Weights of a small GPT-style language model, trained from scratch on English Wikipedia: 13 layers, vocabulary 8558.
MLP neurons of a small language model. Each row is named by its layer, matrix (up: input weights) and neuron, and shows model dimensions 48-175. Each number is 200 + 30 x the weight over its row's rms, rounded and kept within 0 to 999.
After each neuron's rows, "fires on" lists the tokens most often at its 100 highest values on Wikipedia text that the model never trained on. A number after a token or word is its count.

L5.up343,154,212,169,192,225,243,177,202,165,186,157,238,222,158,217,196,234,201,225,243,182,229,166,219,192,149,218,223,220,235,187,249,246,201,123,195,287,194,232,207,218,200,140,197,232,190,158,217,178,202,239,186,217,196,242,245,190,177,190,192,187,207,262,115,317,149,263,193,157,216,155,160,216,200,243,196,206,246,209,208,244,202,213,233,271,155,215,162,174,158,198,155,202,220,232,193,254,157,155,188,191,178,202,241,151,215,166,205,235,252,228,200,206,221,161,204,176,198,195,225,208,187,171,216,178,170,186,172
fires on: ":" 34, ";" 17, " –" 6, "o" 5, "e" 5, " II" 5

L5.up1496,207,184,201,226,168,197,202,165,197,137,227,233,176,292,168,146,210,194,181,208,241,178,205,184,251,175,169,209,152,135,174,227,227,217,169,186,223,230,218,179,169,209,180,214,185,199,162,215,156,246,203,196,181,213,189,190,172,191,202,181,204,170,176,177,238,171,169,232,215,193,239,185,193,214,168,140,195,181,126,208,181,176,199,258,218,206,217,183,196,233,204,189,190,229,192,240,187,189,180,198,206,236,193,137,136,198,236,192,184,187,174,177,251,166,234,174,177,263,168,212,233,240,205,215,178,170,246,195
fires on: ".S" 22, "t" 19, " etc" 11, " collect" 7, " vol" 6, " of" 5

L5.up1436,182,164,154,197,215,169,204,245,268,235,170,206,206,153,185,193,188,201,243,199,184,246,223,231,244,211,255,203,180,211,249,202,214,180,182,210,171,212,220,156,209,259,193,191,216,168,183,221,178,249,217,180,207,231,201,279,205,204,206,210,185,164,232,216,211,199,189,197,157,175,193,147,222,158,188,197,171,186,213,169,215,232,183,156,242,182,173,197,224,185,266,228,100,153,158,184,238,219,186,166,194,208,186,176,217,214,166,189,254,233,236,252,180,166,174,174,248,221,140,288,192,141,160,168,165,241,222,218
fires on: " re" 45, " Re" 16, " co" 9, " unc" 7, " Cl" 7

L4.up697,204,242,157,224,219,232,181,159,196,185,197,197,226,208,219,156,195,201,182,185,230,212,159,232,183,210,200,178,160,204,213,201,221,214,212,215,214,187,224,165,255,191,204,175,218,215,200,222,210,185,234,223,180,180,278,165,237,245,250,267,187,240,208,184,209,119,250,230,216,211,226,172,209,219,132,157,220,241,209,225,198,162,238,231,198,212,177,229,191,156,214,227,167,213,181,149,180,218,155,133,190,264,251,195,141,186,168,199,231,157,189,207,178,214,183,164,218,211,120,187,195,179,220,253,213,167,182,248
fires on: "w" 15, "y" 10, "ing" 10, "j" 8, "hip" 7, "im" 5

L4.up610,165,166,164,209,247,259,146,199,197,193,201,201,195,160,190,192,198,237,198,219,239,209,229,195,194,196,255,177,210,214,198,234,173,150,148,196,216,163,260,209,241,207,181,179,217,209,254,205,170,221,270,168,240,197,223,241,204,178,229,199,216,241,215,163,252,232,209,161,148,229,218,208,150,143,198,234,166,256,124,233,194,174,227,147,238,261,210,233,182,174,188,241,158,235,224,179,236,172,184,206,209,198,133,214,148,185,210,179,233,213,219,201,171,238,128,200,205,239,189,221,219,232,150,233,184,236,162,219
fires on: "'s" 29, " of" 15, "'" 9, "’s" 5

L5.up572,223,151,142,222,238,201,164,191,215,230,142,193,193,170,137,167,231,225,235,210,212,248,233,198,169,173,182,236,171,233,197,229,167,177,202,239,223,214,228,194,257,253,159,150,212,156,176,191,132,204,193,165,199,233,224,226,179,160,197,194,174,225,210,184,261,194,223,214,153,218,175,226,190,164,191,194,239,220,224,187,203,257,236,251,227,210,210,248,222,175,227,227,187,240,196,167,258,222,196,172,231,146,170,194,170,177,213,195,230,210,232,208,182,209,123,174,210,187,193,246,214,171,182,233,157,203,212,170
fires on: "'s" 28, " its" 13, "'" 11, "’s" 7, " beh" 4

L8.up488,189,241,161,185,226,178,169,186,269,177,188,239,228,198,210,203,227,196,199,230,116,217,125,144,223,190,225,176,182,218,246,168,193,132,215,202,118,189,192,223,205,202,235,174,190,161,212,249,234,208,208,171,221,178,205,175,122,132,200,172,192,195,240,164,150,189,229,189,147,202,258,147,214,150,165,142,228,201,181,203,257,165,209,187,170,203,195,201,167,211,216,248,189,138,186,209,154,156,247,187,188,186,179,122,236,221,189,135,273,205,239,220,226,158,238,179,183,191,206,231,195,196,194,222,242,159,209,226
fires on: "0" 28, "." 11, " In" 8, "E" 7, "2" 5

L4.up758,159,242,203,224,230,194,193,162,160,158,191,225,240,215,220,143,204,241,244,195,249,213,224,209,203,181,203,144,210,170,240,217,220,227,222,225,239,198,223,203,208,222,234,239,251,202,241,186,200,251,181,231,196,187,250,216,227,186,208,240,234,225,274,195,207,214,192,224,193,199,243,146,146,176,222,198,225,214,170,178,196,167,185,207,220,197,185,173,180,151,217,196,174,291,205,195,205,202,178,196,192,249,211,210,127,215,220,163,189,218,209,158,185,135,172,229,222,186,235,215,210,207,162,178,206,223,142,222
fires on: "ing" 22, " of" 20, "=" 7, "ying" 5, "iting" 4

L5.up1135,233,242,197,218,194,232,142,208,209,198,211,251,157,192,214,167,196,192,213,205,180,200,175,242,198,170,187,237,206,218,199,189,250,259,195,210,206,203,213,206,194,213,209,207,231,146,174,184,189,228,222,231,209,181,249,207,201,188,152,223,188,231,231,165,201,151,140,149,191,240,185,202,195,179,225,144,160,199,219,157,216,168,203,238,194,206,179,246,206,169,183,178,170,200,203,171,192,245,206,198,229,227,175,176,207,223,219,183,260,208,193,172,177,152,229,196,189,191,163,258,239,160,195,222,200,221,188,177
fires on: ")" 42, " the" 17, " its" 7, "Z" 5, " mi" 4

L8.up563,224,207,231,187,162,216,208,136,212,178,215,244,184,228,157,186,206,206,257,215,202,232,225,219,220,216,172,193,278,173,201,204,130,212,187,175,153,204,174,187,157,205,243,186,200,142,169,221,194,200,158,262,146,244,237,227,177,190,197,163,190,234,180,127,171,181,165,212,156,173,223,184,170,232,167,211,195,199,203,184,176,225,235,110,240,176,255,146,182,182,174,160,198,191,212,227,251,188,205,164,182,180,222,187,210,182,142,206,220,202,251,216,243,185,179,245,184,185,221,180,252,199,196,184,174,165,212,187
fires on: "," 18, " |\n" 12, "G" 10, "s" 7, " season" 5, "8" 5

L4.up315,174,192,200,233,197,221,206,135,225,226,261,178,193,222,215,179,222,226,160,233,198,225,216,176,183,141,223,119,175,217,213,249,262,242,177,207,191,227,224,209,152,164,246,185,212,187,196,240,216,219,206,253,244,213,193,171,200,153,211,263,193,204,224,155,224,225,215,231,238,250,189,148,165,158,133,171,224,212,124,230,195,172,157,193,205,207,223,190,164,182,172,194,161,240,185,181,162,213,150,170,186,250,178,171,172,188,209,199,223,199,178,210,201,215,179,202,196,224,189,228,222,201,170,262,203,223,181,199
fires on: "um" 19, "us" 19, "}" 16, "ia" 11, "ella" 8, "a" 6

L8.up1040,211,283,188,183,188,197,200,185,187,179,203,211,186,150,185,192,204,230,212,244,197,207,195,204,179,211,190,253,200,211,208,217,230,152,222,212,174,195,221,217,190,188,194,229,188,152,226,195,162,220,191,185,154,171,224,208,183,190,185,215,164,204,210,154,212,130,165,177,173,206,211,173,165,151,207,205,207,207,210,120,189,174,215,206,233,228,185,206,215,217,195,243,128,169,223,180,238,178,179,154,194,142,204,209,210,213,194,191,253,191,199,227,245,195,216,189,213,172,172,180,223,181,158,198,211,171,150,197
fires on: "\"" 81, " the" 4

L4.up586,249,178,196,218,173,233,189,159,223,149,169,195,191,182,187,227,252,226,241,214,254,224,175,154,219,208,210,168,235,229,197,189,183,167,195,237,251,183,230,240,213,198,148,178,181,135,180,241,147,190,235,179,163,211,253,184,213,228,200,150,203,203,219,200,160,240,236,167,155,180,181,206,189,163,210,237,165,237,173,220,212,279,192,222,223,203,197,219,219,246,218,223,177,215,163,194,191,192,239,200,201,177,191,189,162,204,228,180,216,228,203,245,178,236,179,213,188,253,183,222,168,231,206,215,218,263,192,249
fires on: " is" 21, "200" 18, " cont" 17, " Cont" 13, " " 9, " ext" 8

L5.up297,195,175,197,173,218,192,218,184,166,159,196,213,195,208,193,187,274,176,247,161,151,271,185,191,245,195,268,238,143,183,189,262,200,216,185,130,200,212,212,254,180,228,209,160,224,224,165,246,254,142,209,230,199,206,184,172,192,212,194,202,196,207,179,203,208,194,161,170,196,187,187,167,238,221,194,210,209,183,174,187,276,171,191,183,214,220,214,226,221,234,198,200,179,238,188,220,179,173,156,199,174,246,142,196,228,220,189,180,173,220,237,200,205,144,195,175,247,269,194,269,151,145,191,204,235,178,212,212
fires on: "S" 18, "ol" 11, "al" 10, "-in" 9, "el" 7

L5.up1004,160,236,219,195,138,175,182,183,237,197,188,238,259,248,203,211,209,196,201,238,182,313,184,248,217,172,154,190,200,161,232,211,194,208,230,173,218,241,225,142,169,198,191,209,225,161,166,183,212,159,231,181,220,187,203,248,216,125,190,210,207,200,189,213,262,239,204,197,222,158,156,220,179,180,189,175,189,207,198,177,186,223,258,202,237,221,229,170,213,208,170,223,168,205,177,182,234,256,163,210,180,165,203,177,216,233,209,179,203,184,183,188,234,125,186,201,248,183,157,240,227,222,197,178,214,232,226,188
fires on: " these" 25, " These" 10, " However" 8, " Paris" 6, "waukee" 6

L6.up1437,215,237,190,179,222,197,202,195,228,212,203,207,184,166,156,192,211,194,229,209,190,247,163,216,222,230,202,232,160,191,246,183,166,188,145,151,213,203,217,227,156,218,217,201,192,154,196,208,163,223,204,225,212,260,239,205,181,185,207,132,183,167,270,202,176,148,181,251,172,231,246,196,177,190,196,220,168,212,196,183,179,178,209,206,227,188,174,195,200,177,263,275,90,186,221,219,187,251,212,124,189,205,180,130,212,225,199,188,202,197,173,221,194,134,235,127,238,246,227,199,208,210,165,147,155,191,198,206
fires on: " Cl" 19, " rem" 8, " dep" 7, " re" 7, " Sur" 5, " Nar" 5

L5.up1098,211,199,189,153,238,199,228,232,192,196,167,188,208,172,178,201,187,217,204,243,220,258,244,175,227,214,129,204,171,238,179,230,233,179,198,151,210,226,279,185,183,204,215,213,191,189,138,210,129,214,212,191,222,215,232,188,196,171,164,194,174,190,240,192,190,184,233,224,183,152,172,219,220,160,194,204,222,275,208,208,252,202,252,276,201,172,208,181,243,161,312,236,225,206,214,160,229,189,218,194,185,199,141,189,188,193,209,194,187,249,237,224,267,138,172,181,185,182,174,198,218,202,227,221,168,228,190,282
fires on: " '" 18, "'" 17, "ly" 9, "!" 7, "\"," 4

L5.up942,229,245,163,217,213,260,175,175,202,205,180,170,201,224,176,259,190,200,207,174,257,177,203,158,218,206,220,178,202,150,209,245,167,251,147,194,203,232,214,219,270,224,251,200,206,178,120,208,204,183,281,281,217,188,223,172,179,167,181,205,191,213,221,229,193,157,173,194,240,256,258,219,212,163,184,167,236,221,206,209,232,237,198,201,211,238,200,181,200,244,166,220,177,235,194,198,246,226,216,170,190,186,192,203,162,220,225,162,262,241,185,221,219,166,112,159,149,214,204,191,200,226,180,250,148,214,204,236
fires on: " cons" 12, " em" 11, " Y" 10, " of" 9, " m" 7, "'" 5

L5.up568,168,210,196,218,204,261,211,187,206,206,140,212,192,159,183,159,270,202,204,275,197,250,189,199,221,213,215,175,210,235,200,235,189,177,231,230,170,200,232,249,185,189,152,216,187,227,219,221,163,258,248,143,197,166,257,192,164,139,234,228,189,251,238,195,224,192,229,175,121,168,229,239,178,167,160,222,129,215,184,213,215,245,192,177,244,185,254,231,216,191,238,225,141,195,193,183,195,208,222,198,193,201,150,173,155,185,202,194,189,224,193,233,199,202,215,151,185,211,157,264,187,201,205,217,175,137,190,229
fires on: "elf" 18, " sup" 12, " cont" 11, " fav" 10, " det" 6, " Cont" 5

L4.up723,158,201,201,189,212,209,222,207,190,237,226,179,207,182,228,189,210,207,176,274,231,253,220,198,178,144,212,200,242,195,151,179,226,226,156,187,188,199,213,212,220,195,189,185,217,147,206,222,223,145,193,218,224,217,145,199,220,211,238,185,158,223,206,166,274,181,192,206,151,208,145,176,203,192,205,224,164,224,201,172,248,274,237,155,265,213,208,144,144,176,238,215,182,247,167,168,223,171,151,163,183,208,162,224,202,226,194,199,223,223,190,197,233,173,196,241,227,201,177,220,193,122,173,177,198,276,191,209
fires on: " one" 40, ":" 9, " syn" 8, " $" 7, " car" 5, " '" 4

L4.up276,217,204,214,207,193,229,172,142,172,222,174,204,209,209,173,170,268,214,162,220,192,209,244,177,168,205,187,191,199,219,189,227,235,189,227,160,190,194,231,221,155,179,204,202,205,153,154,192,172,214,216,136,184,228,234,186,163,168,218,225,158,193,199,151,212,222,172,216,161,148,227,182,199,130,232,193,156,259,162,183,240,182,269,210,223,234,201,200,193,189,246,187,167,236,130,205,200,231,184,228,142,141,174,152,197,179,236,142,161,252,147,213,238,133,225,216,158,222,228,220,227,157,195,234,224,208,228,230
fires on: "c" 30, " un" 10, " ann" 7, " unc" 7, " Inc" 7, " inc" 6

L6.up1228,198,188,135,183,204,268,219,151,188,188,274,214,170,220,221,167,230,203,170,177,140,184,180,179,155,203,216,158,166,203,175,221,247,223,194,175,221,197,202,141,152,180,197,147,196,173,185,296,207,158,195,191,152,236,219,148,224,138,218,196,214,201,172,213,198,157,210,219,161,218,206,237,213,226,154,203,236,202,190,206,193,181,208,220,223,202,202,229,231,185,185,208,193,207,194,154,240,217,136,249,166,206,192,229,190,196,261,208,188,198,182,199,193,177,156,221,228,193,166,220,212,173,161,252,157,207,172,243
fires on: " H" 26, " A" 18, " h" 17, "}" 10, " X" 9, "a" 4

L5.up528,166,241,119,227,203,251,196,237,150,203,181,175,243,237,223,273,215,207,171,255,159,203,209,193,194,151,191,227,199,196,143,222,213,154,190,226,199,224,176,210,239,217,205,126,229,162,200,205,234,128,217,209,210,229,166,176,206,159,195,233,179,206,223,200,243,212,160,216,212,188,188,210,243,167,124,166,202,198,236,154,258,207,269,223,180,185,229,223,194,237,218,203,176,252,195,155,233,177,171,203,184,172,217,196,177,215,223,207,223,234,200,202,221,201,168,183,260,223,182,199,192,153,222,251,172,178,243,221
fires on: "8" 28, "1" 20, " Con" 15, "9" 8, "7" 7, " " 5

L4.up602,166,212,181,212,207,213,159,246,215,157,187,217,195,178,137,166,234,188,158,267,195,257,173,240,202,208,192,172,124,187,184,248,197,162,193,194,215,204,218,201,185,254,175,225,238,228,193,192,187,245,224,209,202,224,196,214,177,203,195,164,154,195,176,209,230,174,209,198,199,192,135,215,225,190,181,217,143,228,171,210,189,203,225,220,256,204,201,190,211,195,276,210,220,227,169,173,278,230,178,181,140,158,126,202,199,173,219,175,176,188,215,203,185,181,202,192,215,205,197,239,153,164,156,235,186,244,211,221
fires on: " local" 13, " Canadian" 10, " US" 9, " California" 6, " City" 6, " German" 6

L8.up348,196,213,217,236,222,194,272,193,221,215,199,289,236,232,220,173,162,232,163,206,166,195,170,212,195,265,221,187,223,154,234,227,201,188,165,177,159,232,189,181,151,226,167,141,195,198,200,265,188,150,179,207,223,215,172,150,194,242,184,262,198,196,241,231,227,184,185,194,142,222,193,217,203,246,190,207,192,177,213,195,212,209,212,217,223,177,243,201,234,202,193,210,228,202,168,211,194,246,196,201,163,219,216,177,200,196,200,193,220,181,133,167,243,191,208,188,165,228,171,271,185,234,153,193,196,238,207,215
fires on: "s" 19, "p" 13, "os" 6, "z" 5, " G" 5, "g" 5

L5.up629,159,248,163,194,222,189,204,233,171,189,214,222,171,143,269,153,218,235,223,176,197,179,148,188,194,199,216,199,201,126,208,209,249,232,167,229,161,167,201,206,196,195,207,198,196,242,230,235,203,218,202,197,176,169,180,201,203,212,168,217,175,169,205,168,197,203,118,244,189,195,264,170,214,187,252,179,184,188,176,175,190,256,145,212,194,176,188,203,196,228,180,183,218,243,217,187,179,257,164,199,187,200,251,183,210,226,224,210,193,213,174,210,232,163,216,171,220,254,199,286,188,159,145,212,170,181,212,252
fires on: "os" 20, " with" 14, " CD" 9, " Ol" 8, " et" 7

L4.up1228,204,200,160,191,172,244,150,144,174,201,212,198,162,248,215,186,205,217,199,197,241,193,158,222,203,154,220,191,232,224,185,154,169,211,175,207,170,182,217,216,258,190,221,154,233,197,165,290,270,185,195,227,192,199,207,199,212,164,190,207,176,203,186,223,206,134,195,192,204,257,256,211,182,225,167,161,207,197,219,196,258,184,251,129,190,193,183,231,190,258,190,184,185,244,164,223,195,202,199,221,205,184,202,200,152,206,276,185,211,219,173,170,196,183,202,213,225,272,229,190,189,204,169,196,211,187,161,215
fires on: "k" 15, " if" 12, "201" 11, "," 8, "y" 8, "us" 6

L4.up958,227,199,187,223,228,272,244,139,226,194,198,183,205,196,194,227,218,208,200,192,193,199,178,208,201,182,265,126,149,199,181,254,228,204,164,131,237,244,211,145,176,206,212,158,238,188,222,199,179,176,192,163,154,185,216,223,165,214,216,228,245,250,222,266,197,166,174,187,202,220,196,149,226,214,152,204,206,155,180,193,189,167,260,198,233,205,182,212,249,204,229,181,179,197,142,211,208,250,194,211,160,210,187,187,179,240,193,169,162,162,142,211,224,150,156,145,282,210,180,206,236,217,172,229,229,195,169,216
fires on: "'s" 18, " cl" 11, "s" 8, " private" 7, " local" 7, " Cl" 7

L5.up764,248,178,141,187,209,249,195,189,226,204,225,211,219,225,230,183,145,220,235,181,152,199,212,166,202,200,185,216,174,216,167,207,212,226,201,195,207,222,211,204,214,219,232,184,181,182,213,216,208,193,226,279,215,166,237,201,209,182,187,187,237,191,195,243,170,174,197,212,231,222,208,192,257,177,220,194,263,235,175,184,235,137,223,246,196,239,174,224,154,238,145,216,171,215,195,231,174,194,200,171,173,251,261,234,177,248,199,183,218,235,213,201,197,214,169,151,206,234,189,225,207,183,148,298,179,188,189,164
fires on: "'" 15, " of" 13, "====" 11, "ipp" 10, "ij" 10, "ia" 7

L5.up966,216,226,167,178,207,211,179,229,183,202,202,217,224,187,208,227,301,195,154,265,152,186,131,206,188,192,181,204,180,218,224,162,189,154,204,185,161,186,171,200,249,184,156,200,194,150,146,221,176,164,197,164,185,199,177,204,174,187,219,168,182,188,206,152,272,195,199,238,171,144,185,145,200,208,231,201,160,237,207,193,251,212,252,173,206,216,198,197,194,224,224,187,199,230,205,191,193,182,142,195,182,189,246,154,195,257,205,218,206,204,254,244,277,154,211,185,186,247,215,228,203,174,174,241,162,182,184,234
fires on: " can" 19, "(" 14, "0" 10, "9" 9, "1" 7

L4.up6,229,184,167,190,188,195,186,162,184,245,205,212,244,258,214,203,200,217,252,149,172,213,222,184,189,187,238,194,185,250,162,176,201,226,232,194,225,155,227,123,235,176,176,206,217,134,205,213,178,160,245,209,291,172,207,261,171,178,198,185,184,243,206,183,235,189,190,214,137,209,218,209,179,158,204,187,258,234,202,205,179,231,237,220,207,211,228,231,161,206,141,229,166,196,191,222,225,233,197,203,169,192,216,223,140,199,256,162,182,245,222,190,198,209,115,219,205,175,163,190,175,154,154,251,177,205,164,197
fires on: " j" 23, " tem" 8, " something" 6, " te" 6, " sim" 6, " acc" 6

L6.up673,207,249,159,166,196,237,202,206,226,198,206,219,231,211,239,196,199,206,195,229,198,264,207,231,248,162,144,196,157,221,202,225,189,258,209,169,251,237,189,162,160,252,206,229,187,179,200,200,198,219,223,219,217,229,218,179,195,174,172,208,185,185,230,223,211,156,174,208,233,193,186,233,183,166,216,257,205,204,205,147,222,187,209,214,246,210,197,242,225,198,213,216,213,181,158,127,180,208,202,155,253,224,148,225,156,207,218,172,163,212,212,258,209,176,153,218,201,175,199,189,172,216,148,226,228,196,141,253
fires on: " of" 20, " '" 17, "190" 7, "'" 5, " London" 5

L5.up688,190,172,161,177,226,213,158,157,232,165,210,191,185,229,190,102,157,181,158,193,157,194,184,239,201,215,200,195,159,188,221,176,229,181,200,199,200,194,206,211,183,202,189,137,178,122,188,221,178,187,206,191,141,256,238,214,249,168,195,219,190,202,216,168,202,252,178,221,221,187,182,170,199,182,213,220,241,222,213,232,254,205,238,199,231,184,210,192,191,176,187,225,180,226,195,173,204,171,178,194,202,155,128,91,174,162,204,200,155,193,217,169,176,181,202,183,208,204,179,203,173,226,196,216,206,157,196,208
fires on: " they" 22, ":" 9, "ens" 7, "hes" 6, " As" 4, " times" 4

L6.up29,212,213,145,204,211,214,244,211,232,155,139,198,179,178,243,199,243,217,194,149,190,240,180,215,240,167,208,243,195,184,181,185,178,189,184,226,173,237,214,203,187,248,220,200,201,183,146,234,202,206,193,174,226,195,160,197,166,236,199,252,156,195,277,224,185,159,235,234,233,183,214,174,209,186,166,178,210,177,226,202,250,179,186,175,248,188,203,193,269,225,215,194,155,200,169,165,227,161,182,176,153,226,197,167,205,265,196,210,260,219,176,199,229,204,192,209,197,258,184,284,188,182,145,253,195,227,160,170
fires on: " re" 63, " Re" 30, "Re" 5

L5.up194,229,252,193,203,192,210,192,213,162,148,156,249,184,181,146,188,202,267,202,223,212,194,178,187,289,219,149,172,210,203,210,187,181,216,142,164,224,185,210,223,166,272,181,163,263,195,202,246,179,219,214,253,212,219,263,234,218,186,218,212,172,204,243,202,173,167,190,193,167,219,220,245,161,208,221,207,219,192,204,240,157,207,165,182,195,183,221,215,214,209,201,144,187,210,187,231,255,179,235,181,202,184,199,154,176,224,189,177,235,250,192,212,181,170,169,222,201,188,202,198,218,202,139,235,199,233,148,170
fires on: " m" 56, "m" 30, " cm" 6

L6.up821,252,196,183,232,205,250,205,203,147,218,164,218,236,173,167,190,194,243,253,198,199,185,194,217,178,246,215,232,240,214,202,236,173,181,130,128,163,225,218,234,240,205,206,197,217,242,131,233,150,169,230,219,190,187,265,198,188,188,159,230,198,251,207,252,194,200,200,168,230,234,200,224,158,160,225,235,235,288,206,198,224,197,209,216,240,165,236,131,235,231,245,157,191,215,182,194,197,204,244,210,141,194,216,193,115,197,268,186,189,261,196,214,241,235,118,181,204,191,232,206,176,201,144,232,171,181,260,199
fires on: " of" 23, " comm" 10, " in" 8, " cons" 6, " continue" 5, " began" 4

L8.up1198,242,239,181,238,204,213,204,203,254,171,168,230,233,181,143,174,197,244,205,249,177,222,162,220,228,202,174,184,164,188,158,244,185,188,209,219,249,142,187,193,230,200,187,176,209,180,213,218,158,214,198,221,216,204,286,193,174,213,161,203,194,207,228,207,198,195,248,230,197,252,217,263,181,184,217,201,170,182,193,207,196,232,155,207,208,185,226,185,247,197,218,266,171,239,231,175,181,176,254,229,176,188,224,204,207,215,232,210,221,200,207,263,169,169,226,156,197,198,206,191,197,241,183,198,198,183,168,211
fires on: "0" 14, "m" 10, " m" 10, "ab" 9, "st" 8, "f" 6

L5.up959,247,182,181,188,219,168,179,197,181,212,204,204,245,187,202,180,236,255,231,222,165,223,206,218,163,208,193,246,195,177,229,219,247,158,221,222,184,220,231,240,152,223,171,226,215,137,211,205,161,202,263,151,219,212,210,230,126,145,185,179,135,182,242,177,295,208,161,202,160,191,225,192,207,158,209,218,180,233,188,146,189,195,192,222,244,178,201,231,213,171,245,256,157,200,179,205,209,210,203,174,186,160,140,127,208,223,220,175,211,197,171,188,200,157,193,164,202,226,228,187,212,146,121,222,183,190,180,289
fires on: " comp" 27, " Inc" 10, " inc" 10, " et" 7, " no" 6, " invest" 5

L4.up1080,219,230,135,206,221,185,217,194,216,217,176,227,187,116,221,177,193,211,215,176,169,260,171,211,218,183,235,196,217,238,214,227,197,176,177,227,210,242,203,198,197,256,206,142,226,149,210,220,194,160,178,237,169,259,193,226,217,246,187,259,143,161,185,192,203,123,193,184,191,169,153,201,204,181,160,204,149,193,205,208,207,232,207,222,215,206,216,233,255,207,208,202,127,178,167,187,187,167,218,181,152,236,190,175,240,202,153,178,255,226,193,254,183,176,187,184,258,223,185,237,202,201,172,192,195,250,189,187
fires on: " re" 48, " Re" 40, " Rem" 4

L5.up286,227,189,219,229,196,213,183,187,188,174,233,240,226,217,202,161,220,216,213,155,207,220,222,180,215,201,168,179,183,161,218,184,148,172,201,203,176,174,218,242,158,273,261,181,201,210,189,239,171,219,167,230,237,186,261,218,178,153,176,162,164,193,208,218,233,210,219,218,193,180,227,210,219,207,185,213,244,203,187,219,238,156,151,194,220,147,222,215,186,223,185,191,164,166,156,204,210,195,209,197,213,194,159,155,198,190,214,195,236,211,141,209,179,186,175,228,184,247,167,218,187,223,180,212,214,219,195,195
fires on: "as" 27, "is" 15, "es" 13, "os" 12, "ed" 5, "iz" 5

L5.up924,245,240,189,199,158,185,261,198,176,125,226,205,234,162,196,213,298,217,173,140,211,168,182,132,252,210,227,168,182,222,291,188,198,135,193,206,221,142,205,195,248,200,113,185,189,202,162,235,211,241,243,220,186,235,184,201,153,193,205,184,189,222,180,190,198,176,246,118,189,219,216,169,176,169,188,173,178,188,220,223,238,219,255,198,180,193,171,200,221,254,192,245,188,128,200,210,178,194,266,211,183,205,177,211,212,166,210,199,195,221,218,223,222,233,200,190,248,222,207,159,198,248,182,214,213,177,211,212
fires on: " the" 15, " far" 10, " well" 10, "ont" 9, " Cont" 8, " cont" 8

L8.up1330,172,242,178,204,183,222,220,177,213,179,159,218,218,222,192,184,178,206,202,225,191,226,200,202,236,151,199,162,166,139,233,163,147,126,188,259,233,188,246,173,229,202,188,203,221,197,208,184,193,175,168,199,174,210,199,216,125,207,146,180,214,225,171,142,198,170,161,229,178,133,239,189,203,198,167,176,181,228,202,194,208,203,202,167,206,159,213,101,205,116,181,195,172,216,214,215,217,209,179,210,197,210,216,204,174,218,179,168,231,227,204,191,166,197,227,181,204,187,197,239,240,195,189,186,187,209,213,235
fires on: "," 74, "s" 5, "3" 4

L5.up22,157,161,186,196,206,190,201,160,202,193,195,185,236,169,224,198,243,178,250,230,207,246,184,202,203,153,194,184,198,180,148,216,187,206,167,180,244,196,198,232,200,203,147,187,187,179,197,173,215,194,197,179,236,223,183,224,190,203,178,214,218,222,193,188,281,216,171,181,161,191,196,170,266,177,170,126,213,209,186,248,251,155,200,187,209,187,191,214,152,196,226,201,187,225,172,215,220,212,143,185,155,205,223,230,195,189,165,166,229,210,203,218,243,188,183,226,219,201,143,264,252,108,210,229,219,190,213,195
fires on: ":" 29, " “" 21, " –" 14, " -" 6, "E" 6

L5.up695,205,240,213,225,204,216,242,114,212,220,243,220,214,220,229,177,179,186,181,211,167,231,216,230,216,179,183,162,212,162,196,223,139,191,224,212,161,199,199,204,244,161,165,159,199,269,193,175,236,193,214,183,212,168,221,202,211,240,187,262,212,196,184,151,182,159,161,250,191,149,201,213,248,187,220,158,222,213,212,250,173,271,204,213,187,234,227,200,155,215,273,227,183,104,141,189,213,199,166,238,233,203,200,179,224,175,222,219,205,230,209,236,140,133,181,201,185,183,184,202,169,231,222,232,225,164,186,205
fires on: " on" 19, "ure" 11, " to" 9, "es" 6, "able" 5, " record" 5

L8.up297,236,208,171,197,164,226,186,212,189,199,247,175,201,192,236,193,254,210,208,175,214,236,222,231,195,199,160,170,199,213,210,144,191,199,176,186,196,194,219,246,162,197,247,230,165,168,98,197,180,202,260,235,209,165,194,249,204,168,179,162,207,246,247,201,232,196,217,213,170,204,219,199,200,187,213,178,224,227,215,167,181,188,190,178,179,195,206,169,120,174,237,212,189,147,198,222,272,211,185,207,189,152,156,174,201,230,203,179,193,185,151,221,215,127,185,216,179,240,163,269,251,187,156,191,182,222,183,208
fires on: " " 42, "os" 7, "od" 4, "as" 4

L4.up889,190,273,147,227,201,232,203,175,209,187,214,263,216,185,217,188,189,218,193,160,161,212,158,213,289,190,228,173,204,201,254,214,221,213,174,207,188,196,200,171,195,228,252,187,203,158,171,203,204,183,182,216,169,213,216,229,158,186,219,190,232,212,202,230,184,187,202,278,218,202,209,135,214,207,164,155,229,214,191,187,198,196,175,242,237,175,190,206,233,186,239,241,150,149,153,190,195,210,193,160,187,247,221,204,192,174,187,188,209,203,174,231,233,150,145,166,273,230,152,223,178,200,221,217,187,184,207,221
fires on: " Cl" 21, " cl" 16, "ud" 15, " Cam" 10, " Ro" 6, " pal" 5

L4.up1101,197,221,207,199,139,220,181,178,201,152,201,185,205,206,167,176,207,173,210,223,224,235,170,244,188,211,183,162,96,218,206,185,235,211,169,222,169,171,225,142,175,255,212,231,280,201,212,194,181,212,193,234,214,190,219,184,185,145,234,205,217,180,196,176,174,165,151,239,161,195,228,168,149,173,135,198,198,223,200,232,224,193,199,163,213,219,205,148,203,162,168,160,208,272,180,205,197,231,154,213,212,228,174,158,166,202,246,166,221,182,228,192,223,198,129,169,192,209,180,215,234,203,207,227,164,180,181,204
fires on: " such" 17, " of" 10, "er" 10, " by" 9, "ing" 6